config.yaml
num_hidden_layers: 12
learning_rate: 0.00147
beta2: 0.99
max_seq_len: 256
doc_mask: true
train_tokens: 146200000
MLP neurons of a small language model. Each row is named by its layer, matrix (up: input weights; down: output weights) and neuron, and shows model dimensions 0-127. Each number is 500 + 40 x the weight over its row's rms, rounded and kept within 0 to 999. Numbers have three digits each.
Before each neuron's rows, "fires in" lists the words (lower case) most often at its 100 highest values on Wikipedia text that the model never trained on.

fires in: "the", "this", "two", "more", "some", "other"
L5.up864:475493509602518479530499569456510448527478476531526498492542554499531485539491516522542502577442449497523429481488549494525430517513478536537463507498400460445446537526532510416488481471487539546495467468532518550491488518578475443476433442525510521437538440479503521521519496494460569517542503497497533512536450521418490463437492554575515522474505463487508547489465450516459575496434
L5.down864:490427538492563444526485568530465539535472506502524475495497511471500508554443507501560495540481455497510488535650534504546462515524485533469487533507510452474414670487530520510490494546473501548528522481543455548507486506497494520474426457454501507477473472505451495489484523490466542552404539530465538495459479524483491424468470465553492476526479455541489479482460470532496528507486

fires in: "moved", "language", "led", "doubles", "years", "recorded"
L2.up440:491469496536532504489527491536584517493441446485545483453477482509466537529506506465494543483516492461535465491534526541516502499520485494441515517460499501477454499432563510478379567492552469611544538495509440420466504553545528469469415519582568519498549487473491494467475548485512441497506467540495510500523454553524517406494542534545425485422451534515440504497510460516548452611465
L2.down440:466499491473455525416533479520480503517530471492454581513530485421517428495551479502492419562491483477478519437533483483447534359495475421518499446514548479507498475505548479554586428527453489498475539521519499510504463522538502572556513489495460469494540464532508450572474469511453520546523489516473446402450532537441550523438452471530539465466556541468543490539555515485478555474564

fires in: "best", "television", "women", "emeljanov", "nationality", "zealand"
L7.up969:469531528508557525534487506525471582454517407458600506502495513450525440484417469493530497487506506464475522554484508574500443498534488468483429424539426542577438508508474538498574501514538569496554449471492508524494532507480527551471511485497488506519513526450472386496503356494455463528526441548489511542497475463494448433482485489460508426512449523485546511472502470448504495488495
L7.down969:546522497478521490543490568476482455504491544490467554460419498548529544481466520488448555542515509514489503505491597481445454493477566488568443522555444512461494504528478587541547409467466436550479522543486565471512507490640458494518519484427488534578485472522523603529504536502421468507559538486501524496516492463530464486503504457536481510514520477479495473490507432524547545460456

fires in: "the", "known", "be"
L2.up986:468539528511524530394521521585465458552587437507530448512464455557530479536530466537560508583397472527474510551457449614447544468535496541474470513491513444449532485511561459534472545516474575568502504519544408509437598547509482593483547491424448605470465444510520475529487471497514545446512503490456461532545473538502538484478471547504489489544480538483526436470509513520494452435457
L2.down986:507405547522551446512565490468471444490532515517489514519523525481453399560524545455508514475509429517534547496579538478567550521474503495484519406511530491520454547505461489475517522513411460558448535515561539437513466512551488474537578485536548444501512514392619505455563441474473514556488456544528478478495518555457452455481461442434537573499500505522458492486507521560445464518504

fires in: "its", "other", "their", "position"
L2.up320:447499533511527510478475550592488528551560526516514515435526452503462461500444500523495462608382526559484480495516447516499548515444463524548499513567511444514507482506447551516520425456468510474503489461567537414472521509536489556605457434509519537449479449461480520456566487487479519501480490502525494540505470546446552453487464575450499501542606442521446543515514438503510482469566
L2.down320:480525506487487513514488475524427484470492472335443514516503485554525539493438458500476503460563542489488535472631512439545449478443510454498500483509503536554509462505504546545461512526521456518544505502441499520581498471480476532408557526528536446455484504581468481546433460496490448522450568524452552468437508463540494532506483515555552513512424553566565490520518497499540501464525

fires in: "as", "make", "argued", "what", "near"
L2.up321:430490496496473477495481516542494447535480534500516483456532559524513520478524534467465500583502520530449536491506525439548524473544511467575512528471504519467449472512523481523524583487453506491502498503425485412497498505556517468534499497501510567455528461519465540506462564482427465549530457568420536597467475538471555459477470485547535421515470508515444464477413520561456429549464
L2.down321:553448526587529487515453531433468495486490466482501465482481554499408465524433474482462444492514460571485501498601538553502491475528424487448523498506471477523509455463535504482492395496533502532470541487515528551461484480471498510465562515501452505521444531557553471549534545519525531522571472471522489478535573422495537511457441583517539562498492524453543517594537581447469551491514

fires in: "on", "art", "live", "court", "x", "t"
L2.up736:563446559417527429429510481509483513582477544463498487494451537488526436440473484438445485515526445514570452505510546526445456481569499479485537471571436607423420498518485512449537539508512511527485481478474527513507498503458489547587432466439439522450484418458489482551464509522478515456584455512415553498518522509468540540526492500526444489527536568477559523549533569532505507485564
L2.down736:514497420506427556526487478511529466485519522499525487495498486527511454547547481495378493528503572469491485570527509445531535519505549516517474521401562492449535483455555422492492474475521597516482517450510433482475548509507466443489507511466501468551442462564545498468477553470586484477515501577505464549484485481604523493528469555516511573490480501478495497495537512486548481508481

fires in: "with", "are", "other", "using"
L2.up1013:457523459535538497464465498566497483528594453519491435470533516517466503534483473531455510484496499439513428532501494472460527432420494548546474595546480459452439451472496498451521508461507582512507484515504438489493588459515515513528471513476491525509480549544494555517548556443568459465519510417463494517541499440444470451523450506521419524487452515592470518506497469481503468544501
L2.down1013:463451502516494444466526487423540469506530538507449522536532453480519492497569483482457569540497526471431548423551510489585454444465578499523514415491513475554516553518525433469483504510452488507463585446532509521496498495483539482518550437539494513485576453500516478514482499532526521571520537459518468482511476584530463497536501571451465466486485629454503498568521496460535532492483

fires in: "or", "work", "even"
L2.up271:517575531547502442478464567486547431524566468531447440473518554581479527544470507480490590483496461487519524550493561482548461499515549497515489484503409509522499507458485488427559550460466566477508386493571465500494503509492500571518501528494494440429427460510538446470479518513505572514449408453523545515508549512506529473498490477527459456482537482529521506559457449513508519563428
L2.down271:550442484496448554442473439475526569490506517502570550515449564480566503551468486484473432528481460442483516400495486520491567547562486473475520548459498530533461407498564512515474419493553470527507527518465581468425542499467539422454517464453509489556466493510461594528516466452527479548510536473534479473471505445453515586557499489520605471544451511470394494399478578486530470535559

fires in: "as", "film", "major", "majority", "life", "five"
L2.up737:519481452542486465489498517503452524546549455519579506526483512477512453501462492541458492535492513503578479573449465502468464500491532526524463462495487486487520493532516487574515435573549507583486524483499467505546533542510479476511487563461484601488510457522436482439486470392519498497553487501492517533482442511397506543484517469425516462524493585588517511434413502503511500440439
L2.down737:568409494524566484491470427519527492465499504499459517469435518525478473547500467525565480486523442492502540445402496454531498522530434471518464514454505534516465544538481512526541479496541502508535451565567484486432479483492491528500470481574475534495479474479527569490460544554462417437550535525458543542450570454467451537499534565546496551480478500439504464507519477482516475489488

fires in: "david", "air", "department", "davis", "vladimir", "apps"
L2.up539:457499466536524559442478501506482512485464469487519478538485583504502413556454470525558480538494504535486523514445518537430494439514543527498559565487437454569487530467497469494521524516485527533529520535454508540497457514496425515513470466544543538507545478511424460553509522459479489478554428461520504541558420529462487462567407605523528491515542494515438535476449524491532499486395
L2.down539:430522514515523557483492441479518460477500501517507466555475532518518436552479486551519564534445482438427519470440513572512539495489555562478589469471526500563501565541522491455517503513474459545525525430514465549563548528529424487518534507592524503493454507456467432509541457474433507491492456465577543496496504543512542462495427495496540516496514433506530509545433485550513439581458

fires in: "his", "another", "any", "their", "company"
L2.up717:501498537463568525537513475522476489516469439428507474525547449508489488610472520496555473478467507490458484522482546489526528473540483467546574539579477448491450437556511550510513528505481484495544489415455511542527514453539474509455422522440506531503561378430502480519509503527494550576525458475467471496440453513425425496507465531491493434516440485493486442509518478459489535561491
L2.down717:539490488512508469473450504524541527531517457470502503516487561483590499493517444501538517551428564482505509426589498509495462540551538492412479436459553501519485465440519505515514494497564449459489539496535496455533517494535553428471546416584461457529538591581505420515471468468505442504448531528534454452515488474555551488457501474553566576437514502500444477460545478531507445413488

fires in: "league", "along", "college", "alongside", "athletics"
L2.up798:537472480548506526474540563544503503532466413473515478429445497500497462519494425405573510442487545513505463482438464520533487507465484491483524518528511540473416501504494561455502541531471565645459457506508486573428475527502464503494386545472508524519531481429536513509543478506520454479552475466493505482487454528462583490514514518448536466531516537452552490514525400523517478505520
L2.down798:512519545450519511635565421471546526583486469412530502532453502515549469506507515519526516479470476485496474478470449470449435440524594435471551481543478496555477445455507499565540423495549508495446555513439456532487565476450513454532504503488488559486509512510489442551503507509501487535554534506525463540485542514485493512494492540499461440396535557509537506489507518464502525536488

fires in: "however", "power", "on", "all", "alfie", "over"
L6.up850:567467534495502502463464416537526495534478508540601448475591520460517476508513527499476514506505509514471465552455481518534413529488509502438520557489485513466473443476606408503425548485472540440466451448544459482485515566565473516560538441455475556438516507500506407484496499472512529525507506478422499488509534536506519462458547478456497473511575508478543525530430566476436525513453
L6.down850:517511486545489569461392534448449491555560525527512426415539523604493505548457429561432470456549454520527560509474566522522406468463461460453514502501516488545445533536555519516451513484529473516512511511522443462525482510484490540532547507491415533495453515510518428559521537482513431439506577431577529480549481490553504523498545476449547517512548454505532467471454508517567434572517

fires in: "club", "council", "county", "house", "grand", "player"
L2.up918:570497481524520461614575586424491516513493505488456500481544536466523397456535491496485506534475512478508415527487521514502493445509446494518529499483476520529435534444481512481457566501476555579541446451527490513496448576500532507434493521383546518529499470506489485511484499472565498420496520496472457523468492550404555531478485533528480484461540574491493413522528494505496494498525
L2.down918:499486426513488496504463437422476486482516500483543507527545567527499504473500457479567525501532523449512535482423477542503435461460488484480452501485470512464460485462478570579385482550515514596562525517519502495448520465494515548473508495442480490465474465439463535529542447488535478443548514496435467491492440540459550461537521488514559482489463487469521453492513429478603515459531

fires in: "other", "however", "another", "an", "russian"
L2.up1004:483493532468536526554479512504606412491438508430461459470543455508512485492462517461449557485576461479463543458500522438630445440441541526530498564526467471493458461474465560470448457599486454429550514439490478497536489488449518476592430514578442515512488471438471497524500538541516470487522488466540530516543480496463517467479534548467564526503479462531486524505572479478478534568424
L2.down1004:420453505573475502511524502514454577557577463442469476498440525486489471520450412502558414473456531480483502475595530455476525505521551463465554520505479502486463535439488475509532535461510521550468518502461501516541487516547503579458496501483514534502530512537535494532491480455502507522484499523529473503395521476498514525498434504523514446511501560501536485533463470580508413461560

fires in: "between", "total", "appeared", "stated", "defeated", "years"
L2.up65:538452464460548492505507555494467502503525526523520441522578571511454556526417444477507512511476467508460518495485449522438534459547533522531429492510442570409488426464480495496420533540493531608481490523439452492510474513512465499473504476484547511509525551439460477490499543514441527464525476551450520427560533441443520492539442540479478566566511564469471520430480485473452502474481
L2.down65:415441454527514487550537513509447462539474485519473543496456474467554389525599552496526447442439544504547430623583492557582460472480502443482529514551516485542471553506472462486490445562542526465508477531574523495536454485536564525504496499473501480434504487519449534477480519463512460453501421471447544645482527489436521483488505578485514470480522528556562535457472532455543544514589

fires in: "as"
L5.up665:510499516553576506482537516576531481441459481475513527518542552446472479472581409461451524537427485544522488530461436571510467506502447547530433511531523592521414466494527494485483534574451524511463454504571530491398497528552525517515438498447570539493496469484480533455480519460479545475528497492545519564473497531592501487516508460477454525472534570577471484515422471509419548461499
L5.down665:526453520594476596544498402440461514503480492492561501527538534520456485484521507498560433481461492499472522554379460518458517503513495539478476486509451499526555495526466553521467476464539539447524610490552493520444556429419500495547522478461512498468472514534486550492510498512536449472549457519469509441541514549508442508504461483518481496526580466446466514446487502484477519564504

fires in: "or", "music", "are", "rasmussen", "new"
L2.up592:492359528501467470516517518484537505506505460500425470498516454489528488542508485540497437483429587528504532488530530447547476530464506572486581526479444459506426484488434510476459538480494531527518494491551482470536490501480453523544511450497480504380517486492468448529553478507459496481484512514525557433437468569510532477530523504501501426446501534490468442497455508480581507562465
L2.down592:445507517510455566501427499554544491461485490509513514458514478475490509523453489516413480511523410449573481504548537482430509484509543497461481514425571526485525582471518474496485524485448470452540523553481531467520461471521503434514512575575445432581490493458471470477519507450515467599445528524527500566498542464607474523523459441534508492518499503532543492483523521503482534507519

fires in: "on", "became", "some", "of", "become"
L2.up1:482537497566518521501431486568521464527495523488544463521538517532475513543554570468536491486491490474468419513523443529464381477570565500489462523472504482444430497470484525455525472481495577469510461469474492474514521473493527487544475391517465542480571530499488488476469503454513488497487429512437539472459473563539480524479522433453485488535516497513424608415482469542496451464435
L2.down1:501514493493463487515446516536485477480437474496513508463492478468534467439524444569492559483507476472525545519565523545457545533432519433563550466548484478457542450527619492554492508534560468478560515506530535555585438516454462479496495501518506488430532494448550538547558492560498546459509538453525463509532454497525524521516549520566495498439501592468520547553487467439457490479483

fires in: "began", "became", "was", "of", "because", "thomas"
L2.up281:562438477420468498457509516522474548524532469439525532517535491539468490566535523493552447494430437502450470521508556536389520520586582498473468551519472530503458512524537488496480393504583536496511510511493519477505540470565531532450569499534527558501440538547488527531454500437548542485534495547493447474534493517458494524495512570463512471515494446545554462565459483518534544443496
L2.down281:482541518505479538520451403471536497467528461463424483485530447525503500455505450484500614524439562514572517479514441444566488537517545514527468454492532457441436474539490487535495491517485459462498483518539412542508495472450538476478511488541523416468574546486514546569507419475487458487545515455606524464549488510504524391425466544477534508485553513552505602431587515466507498502537

fires in: "their", "lexical", "official"
L2.up0:405583502534558440534547543445449497511561442531484457566584488550499499469442521612464490536474536562531508524531569447500444534506524524462461510483480481478472493504510516496473479551474515506464477442506434428490552499560455553494490557433476490508538529485424467549544519510512491517468496533544524431449447513461533499456502472447531525432516512523518452504452507584537548498495
L2.down0:502415484560472498516522458428509436441515467437453446432483501501412475524507482479473559532514515461530576432607475569576518498464551468474549496488510543504462472461505513508542523470565436478513568513524513595522487488442500465477567535587559447483504509449583529488471494502455545519481504553497526503566526485592531553448502517491497532479440459499539607548514482482490482480475

fires in: "on", "between", "into"
L2.up144:408411522484466493457471469567561436547519466460483508422527528513533446478529518479418490514492504493504477593490493534514426503501571487513422530556490516435497438515515479483550484468494492516499483476467455545517554490492532432509520455513458514529511528497433480448470520508541550608480450501496539479541546519482544467513489508502540445561520585469501529469485481430492500509488
L2.down144:499520503481514505543512470482478544450545467500591518458478495470497474581564466496518521520538527578566494529547490478574526487469528477440548568485534471528491577468481513489497498487558520444538526538598488545474529574505473593466473516441468536528448465495547479577509514589561555464457470542484442549460455522472488497387548532471467500463515466470425485509505470510469546476503

fires in: "career", "appearance", "his", "applied"
L6.up844:451501467476615462494448470498477469509465518451499530547476482487569478496476464503512499580487555523504487498506583502556443499518497486559431524484487543576497504516434502467529514462449515499533385458518469563498574519485500497507508483454509514464576415478456448496549497491509513540516565552432525539506472523486493411500465520484532396540462508480545528490455441553438456469442
L6.down844:485485526534436469494507506528502485480472512456445487488548460499474483473535450513535524477556502573527565558739487475540468499512471512531444462521523471538544523485492546520531528487531487523515503502478465522500533473550490440463570440461494466502539494552502423484514464532492546474334449487533490552514481533560506553495504558499501529450450496482544487503534483487428523490499

fires in: "have", "had", "served", "joined", "only", "hasn"
L6.up189:412493432497474443466493463460515507519542524474584441500564459533512436475504516507470492502447468467516433485482519478527435527503583537502494567508526415451472487475543502440568540448505575543522520454518567550478531539556505432582428477479506555523528490474507534485510480526501459433541511494481484516535436512466476491443435492543529461525440539516510521528519470460494567500521
L6.down189:485580543515500477529504479550512498463531512499548492483518499573491471505528421467505552524610539428458516499565543528528543495548533492406513531547535490472541452514499471526410419475474482456505537494466536423455495618485495511425434488459479560502498492512433464516450521509494446550481531550503530463536501531556466461480467466459490453609477531474488519501533487373465502514497

fires in: "by", "british", "great", "country", "head", "grand"
L2.up430:494479484473451527465514498522513485496501499471537467568540494489521552520486399489543470537489468553495516488465466431481524494496469583574551513478488506487438504446487425395484530483505543458511490523444516524459470541490503498501403500496495523525482487451444554494424561467502526509521502500520473514562419539462541497484377531532544495499528506569567425466522536525452466538476
L2.down430:458532476500536500548563552499563538532461458483557485499479561527458511518530542454555503490568486461425472483454525497516524508520536509513458484518493506519510475484575501506401449512554506468494535443496504461522506509565487477551524514558506513518581479526537496553516371440551514560492489515519502503472388510468500492512526484530414475459492541452506461638536510459481514524510

fires in: "three", "these", "though", "house", "round"
L2.up222:469457440506513480491558550539495481525485509500550489493472537496488529497476496493547454531499500476501454473498565501480470503453526522495441474479529496506464534480522437499462522487534562512544442542544382457533514521550548487537433428473511560443576485564463516528430440557644508502508454557528430512466530512467472519537505520542488437573465519477489528448520520505528466482474
L2.down222:518473473579503517519492480539504489454487526458422438488499469544538467471550512442428534490474515548534518493586503487445471441473548469450528510497477544462475547616523479521559471492525542474438515523480489515543491461486506508471527520553509458502504441477552447477502466521465528517427544468494530418516497525496565468478480436468502526538500438429496503573489516515471483473532

fires in: "and", "described", "which", "who", "description"
L5.up1006:516406450468453461486474539482458467560455475493549465529553508476469478483449543526517478432446474574480461494491465516487513484508502546516541518482425553521467540465541533517475460585504516515541526467471469560468507525527472512571544509500502515522503491467400489536468441494558488496578526496454539474477495474453575461564466496473497527501458534512591604528489478468489567581474
L5.down1006:502539573449542578456492568540478445516481481499475472483463459468456484520513514506418471599482511515461501489418557415450497479511501466473509543481565492475524444515474491485497534560459485517486435528449493554493504500408583549488459555516448470446550382511545480453535508451483476522483468554506501571522540439475496525540550520521506478474504526466468456572514514511459490497526

fires in: "have", "more"
L5.up683:446458512474538493500498504498489477482490513481531456557616559461507468526466567542484475471512441443550478552492566528521509390484519460565450578518496532470469491534499563444570519456440505502523493443524550572471520480562484448462473473439468548483495433487471553501548463495446537459571444497528483489441511512495526473469450536522487534542456497489498510504472449433408521515499
L5.down683:502489520490515509539512521461481493470501495545523434536522479509513525501472523493500473529526469520449474510821530511528481488554480500467531514524511452548506572468528480518517517510482470499468479473481479492480480487557504509461463550441554520516461482526539469475490465510466542494308521483481517567519504489485513470486481504499486501510485486493457513482472521488526501518514

fires in: "league", "such", "suffered", "true"
L2.up378:479467510517478591517534476460478517535499487516444487482533485586516506468442492483504497482482525483504479518441555542548618480521499502465460465472454528495418563550495470545435520492451544537449529512447533470533569445499509532475495480497498525537410453463516428530467506433481566562498496455472540504500507518474514471496464577461492504444472459489506495461462392508489487534492
L2.down378:499477446508502461518478409492474501554491508476506539492483510448529498486551493499559450494519552496490548398480596490536501540453484487430446497493551493498536430487486505520476459371531382456501594489448522487528520543453443508503488533483498505510531563499534466482549435610418517481517483487545468466498540515569537479482496494503569568487473521486499486460514526516482545448525